config.toml
head_dim = 32
vocab_size = 3214
init_std_up = 0.0249
beta1 = 0.9
weight_decay = 0.089
schedule = "wsd"
seq_len = 768
MLP neurons of a small language model. Each row is named by its layer, matrix (up: input weights; down: output weights) and neuron, and shows model dimensions 224-319. Each number is 128 + 24 x the weight over its row's rms, rounded and kept within 0 to 255. Numbers have three digits each.
A block is one neuron, or neurons of one layer that tend to fire together. After each block is what it responds to, as a language model described it from the Wikipedia text at the highest values.

L12.up96:146131119109134101144115126135107067088132146156144120095119143137103129093118130163100129136154134126103160143162098124165141129122104107144138089175132108102147086133130096130123098148119091112137168126091143130103148148171172146158123122138148103163157146123134116136123124099171147137
L12.down96:093143126109130125123108140098147136124134120109130161131148112136135091147153097092102092165106103152160130133111139101141159158169138132162152148177097168123126154136137137161097118098123100097105122130116131140143140142102173125155110132115139135135143125158114134147110136088130115153
L12.up577:153093066086151141144103133118113080154142150133153139119135154100103168142139144115104119066138126159096119152144112129152101144080090092120126114168141115124140120161158098118109118115121107093117165182068165074094123173137170148129092122134140116157124123148087087134115113077170103104
L12.down577:123168127099166131124195121159123157137105124139101124132130125152109101097127115147139101129083166144162163174131126101084168107144125175167143150145127091116099124152134114117139125109124124142138129130121121169148094104117082103116141144141153122104114113102134146129155088121108114113
L12.up606:124123096121104097109107186142153120137159153127152149118095085125115170112118162112111141133124156097137135122149089136147102104104140113143110136164154135115194124114181111127132125096103126179087122158161104138116130170148137186171109139108127110170140110155108115145137108103127129149
L12.down606:107089089088093123113142160145143134109104089129117164160133092116150116098133081151131099114133142109088133120127106150158160155153113106119108175111113128097122106133135138138071106113141142139165132129133090093100148125105128110138107171136149141103058134104144114094148146125120164118
L12.up703:162106098118144127115140146074168099138144104094107120128129116134129119108142098144104138053148132158105105138142123128155147120110117114092168127122154144110119096134123146150147097170126160157124143156084176101133181112140160136122091104132148094150137110156075128110118135124160120108
L12.down703:107157137114139135171113135165125136180111142109129092155112115119142128110124107127143120134107083124139098141122110163150145132116115154138141129107135139139132120151084120174143130144159093156128105138135165159187076103136134091109153114151126174178154110088144088112127135124137165126
Separator or continuation token right after a short number in stat tables (7 /, 1 |, 67,), plus mid-word pieces like dro-ve, g-ave, dep-art.

L15.up358:134083151090107082104091130135133134124178136143149126098136073183157134121094114094123161144142138127156158113131084117172129150125151126153125162142144092150150144106164138172138171138063141128118090177144100124114164123129123093132082109094145075181167132163076092145122142166130116117
L15.down358:117070146135102144109129116097109170097085163133136128126158142095143135112141123145139124142117117128128124113130140130154124164099112183077156086126107111147119181162125153140122113127118126117115144142126158156191120111129125148118142088125126063119116119104127111134164148108128113181
Fires mostly on "and" or "with" after a comma joining clauses (", and Corman lost"), plus inner pieces of proper names (Phoenix S-un-s, Baseball Re-ference).

L8.up49:138126141139112108141086162149122106144110140179127130127151116179152132149134102151112169085128114095108115140129120128150120128124120132127108098135163111106116136106150136130159131114139120134160107147115120115129151160161077124184096119110146164120152119125110120118153139148161169103
L8.down49:096078129126157123136141115128154131143149098097129130102100200179121121128140138118162092140148116140131110120142075069142118149114121104140125174166093091089119151146126142101120141150107144094143136152104156090140135125154119142124158165161097109130124117105115145125125130176150160130
L8.up690:071151138129093136124068156134138113113109139116111126133159133102103141102125109117162132083156121121138090124104118127162120144097124177147148147140133134117123145140122100126150160098140138138145111125101130080099117139089104146127136135128142112112154109142100149149144122169162137150
L8.down690:111142138089099103104104177149149122119114128136128119112090151101119152124115167142161113146128086165134137080123114115180079130111126151119123153120122141147141153119161084137153146114152118114117153124136131102105138126106157124081159137086136113121140133166169147129164108162090125147
L8.up1878:108149159060125114139080148120158092144145145171138111099135140117144135111164097122082135087163112083152139187155117115106117143135106124160156142126133112131122108173132130149106124127134129087113122133152144132101155207114096106123133155102119148094149106181144120128140119124155121101
L8.down1878:128102126152130107124114103144088103135130075124120163120141090137104102118109162144152125148098134101128145096121144074141142110139095126116112140120092145190122141158152102125149135139076140144103107094101131150118158167158100119165111089081131123175166094139116083130132145118123190171
L8.up1912:128130123086099067132107175126134086132131132121126127096154125133122159183105094115145111089149124104131116149163136101141116131100121129104178149134134133129094150140083172127141148131100101127144170139134118114090127168114106103122139113123128131070146147153125133141116117154131120084
L8.down1912:092124137158148160103171137109098169130167102156156141152096120178116130098123128145112124130103123132176116146137094089107173127118108093147107120145113146121153136166118161153118129131082168120134105124086179123147103099123110152143156122113128133191146142143144107147165116070112137147
Mostly "and" (also "or", "|", "(") right after a list item or closing parenthesis, introducing the next item, as in "(1.2 average rating) and", "Pillans, and".

L8.up7:162162118089155121099110147096116123116131158123094144113101117131160096144145113144097094054123139110081138154147147110131124123108133176133119170113106154113116087130103141140176117135147142135178159134098139146170136138119127113122106120152155144120123091141054121122141105151132130125
L8.down7:133138106125090126136131108139155125098113171131096161118143099088110114158164146107145123143167129151127128138091121133099091142120126106152133105106136110153155153116131133114121157144102156125130118071172139105123110126117105091109155152115123130103147120144133144113155118158108157157
L8.up750:113129069100096103158117158128092131103132141112137127127142122106119132090096149152138150139162108137134115116154111125151136166129161102143118113119129163138168100091161096114170107130116151099097162129097108120168125154121103178121154138158136108145140124194145145120129149125126075175
L8.down750:114127184129127128059079137086128118124094129138142137156160155118127148130151148106152140125151103140133075139133099133122142127142126113162156122103070144142133111111118132144172091165129158106169122129137146126156112135138133144160134144145110107120075085112163120108196110114147123159
L8.up856:108123091127129179116135073135117127107161147103119136134132091132143127115133120176127154125120146083088141110174103155136111173132127123132126138156140129116109103131115123142173160111095108106149155123107114145163108180169126121125116140151138138116149152167085127123133121136123121076
L8.down856:111154090097139130098146116148142123160153163109123160111131164123134098177105125179136169086088127131154128088123128156157066133128135137119122145098119106109124127117126168136164145105099116106161148127121149130174111110153135090106121109157139137104165127162090119144145121109097134078
L8.up1909:137123106092099109097091122135131107092102128112150096136164158110127119111134140156115143077143142071147088113145101123169124174147129092161155134109136199130146114122126112129106158140121099118105161136100178114135097171121153102126116091135145090143138128182156114196148155108136095146
L8.down1909:111132105129131134125122167105135118149084133131131144135106124072110139101140125110107123127130089111104090110165099126148156125144091082106105144091122109104131107138126079142149145150149122111138141135131130145114155119100126150145125151063096090134065141110153098166127123157129170171
Pipe separators and final digits just after numbers in wiki tables (vote counts, percentages, scores), plus scattered mid-word pieces such as al in legal.

L15.up530:076068054101123156136097148115145128157092154155117098113084120140131110120107084105167154171125132149122106121142136128167135100152117118168161153141139128136167133125192159128128125098091139115116104174102154142122138111138131100156145120137147108160100113114140091145147122146130118123
L15.down530:136137156110147126126139118113100140134131124105124149148117150154166090082119136120153125131082104133122150097172130140120126074110136165143120161147115162148144119114117154117176121099154190077121142109122103197160156164161106140126127085126160143184148161118146151127189122109109141111
Clause- or sentence-initial words right after a period, newline or comma, mostly In, During, After, While (In 1968, In some systems); also first word-pieces such as app, ub, uc (Jubilee, lucrative).

L12.up202:151091148125113118138144183098093097073108135173110114131098085122102132111155122120142107151130114108157145126143101121112111140176162124172184114128158133139194076110122142141123127146138115149106130129143144115107121198167112090085125126186127138080137134138162139137135133158107141110
L12.down202:077103198153140131149137119117142146161112106138104118136133127156140093177111115101151105130111149115152126113141112119149146116103135104096089144117149159126101169116143086113144089143114153164134106133118095114133123135095115156109098128167092112124102133151100147098152104121120133163
L12.up385:151116150130131099089156121097106096077124139162152113126129101137120134127148128166113127108147118138139102108134154100144087113110140141143144107158160118120147172174120147146145143122149103162115095155117131136116118148095098094108176123110149156135133146131098112123129148133107120120
L12.down385:115146119113138124121127106187111128131098091112122099078140139113124131144069134147134105153107064133120167099121146128113139165130100148164133162131105157083100134142113148131120120097115141125142123141069123149135137104154162142127159154085161131138129127180126124137156123147164161175
L12.up525:140094104103191148126096132129105102117106134148081118137113139144130112132144145154143137108097129144134151104145115077135133125153117152138144112160154121156179152143161159135173134105108126097096143126117142108135129131174080088147151140094133170096147116124133148118134145118143136137
L12.down525:176144123132131159144152135078124117122129115142103129107131163112126100149099151115175144187149130107107115132120128142165150139105131087117184181163091139108082147149126156151103151124100104118094126109129107154105085158143128096127104147146123087116106084131111132108162152149116137091
L12.up825:106118106136093095124117091104077113139149161133162160128143135174108140142115119117137138127093111088121130131118137113117111131118157126143131140108123125143134137122132162120151158138076157122154152117113103134107168152137116131135113102140135131159137115141118102113114164121150132123
L12.down825:127130168116129113128155113152116104117145098113149187118123139131133157156121135151107136106110118120133126109141119088129128133145124102106144157154121155108166139099097109125142139145069114123140136059081085135186160129130101116140147132130127168104156075118125096113115129146148155124
Fires where a noun phrase ends and the next begins: on "and", commas, and final word pieces like plural -s, e.g. "War and", "skills", "graphics,".

L12.up339:123118132095122101109153171094135139103117125163134133129137142181129147156122110109093118127108156133127135091101120131157103114128137134133123148113105134117131128132147117158127137137183144137119122167127179113144126132122107154083128124108152135119117112142156080158151113105111154141
L12.down339:125127080149170116116112135140132140128145127121106126150125128142134133143125117131152111124120124105155094164143079134098138167154105174114100141123116109154154133149136145112168131131103146092106119099136129113068112101175123136137156137096120101118114136121124163111122128115154126118
L12.up660:119135132097120091119126126102128120125120119125115105137158168167140132151108117145115154093089145116133160156141114123142110117105151134146137129098132141066144128150129135147113118164120113130141091122105175077131107133124132119108115072102180113130142114148148029128134104090136117134
L12.down660:151118128171161162138136126160158114118097154135113146137103120116105137132117141139132118139140087137105114143129103132137153124172130109083137100131156149175106124125171103102174130137142131164097152129121150138116143103134134108115152113173078107126112110095114183135100131133154116109
L12.up677:140196118124132165133146116102140138172182146123087118096117135134127147127122078141134131151135122155133148105167093157153093138098128125186101129146143121138149159141091131158148117119117125118115122158107098121165135155132101177104142113074126140136095124147149115147145138167121103134
L12.down677:145154138124152170139142169143127159150118108140150123126120120125123116139165131086163111154125119145118084143111157151142101140144129124153109127116163148119111129137122104130128077145137114116128164127103109124160184117162114091158143122111161131108111084125191127087109133140085122125
L12.up879:158102150064145144111177112141154134109110172154140131123111151114156137166114102079120124100120142139133123143150108117164134152130154100169125113142143169129106104166141116112115144149145091139120143156115155110157157122135131150118098126148164115124156133123162123151131122106138108117
L12.down879:137135105157146101106155139153135139138142092159099152155137114117132143124145157153155077110181152138088122108104103135101129105108135141098157170115113122100136146114114118113102185139134133122140152112159173109113117126156132116081078131105138107136126130089119129129136101121120159135
Final piece of an introductory preposition or prepositional phrase opening a clause, before a noun phrase: Upon, Besides, Despite, In spite of, At the time of, due to.

L8.up700:116133162118125098137136165097166153121150125093080070099143141154146159100127071126146161134126148142147139133141129136159133125113148146176143116121123099128096159142145133110109150109150119115130137152130118083163131154124133118084141156137180127100137131149164123116154091126131107119
L8.down700:097130141136130169113149135114135194104145144189115149100117156107137150130170142128128084151139166150156094129117163166110114102119149117143145096129148136144117097111097127105131150129151151139100152133083126122119127158116107121105099116101162119086094127166154102100137147133128120141
L8.up763:104120119129115102134111145145130086144174147142102094127149119096089159135104081084139107153147106153119087144149139121157141155097126093100156115149140118111098141147150102115130178137135097121106126159076162073133148102164120108111124124130185122099146127147111105125192109166217132153
L8.down763:127121120173135135171171105137156107074125112197151176134079124126140109094147071133150108143140115098145132094113103112164134154138118109090118128171099103107089139100136126121138141124162128101146154139086161121100162113145081082131158103165137149133126164092112115122150156103120124101
L8.up1051:137102105121131133124081135127172077115148134089158087098106076122116113105149080138167161093145165104119089110132139122149134114172147137126162141122151170095091111120101160146136155089106141151142111143128136104149139111152148132145141139131156126159147137137121085161145117126155102089
L8.down1051:116116089149145153121164174100175150122199150108139160116109140135170110122110107096124089137114138124114132144144130123144094070169131101070130153133156166099146122092145136122138112119151143124108132158145140136107137156122153151157157095095134146130138133119106162187087119116134127146
L8.up1347:113139081113142129124093147098150126150100139109107139130136130122147152186134141176133131125163102123102094129138131119135131115124138131139089136088112166149133109138120127171159141096155129109126102132139148117167163137093120116086141118140132155148122151117119129142153137101149111122
L8.down1347:098136117130127167117110131125144150153145110134107111135132147130144115129152121108122134155130158153122158106135195130118130136098109045123131172116118129145124125111126162131138120153085158119145138161082136096130078177123072127107145077141095100145127110084152117122117149123128159086
Prepositions opening a new sentence or paragraph, usually before a date or time, e.g. In 1968, As of 2020, With the threat, in 1859.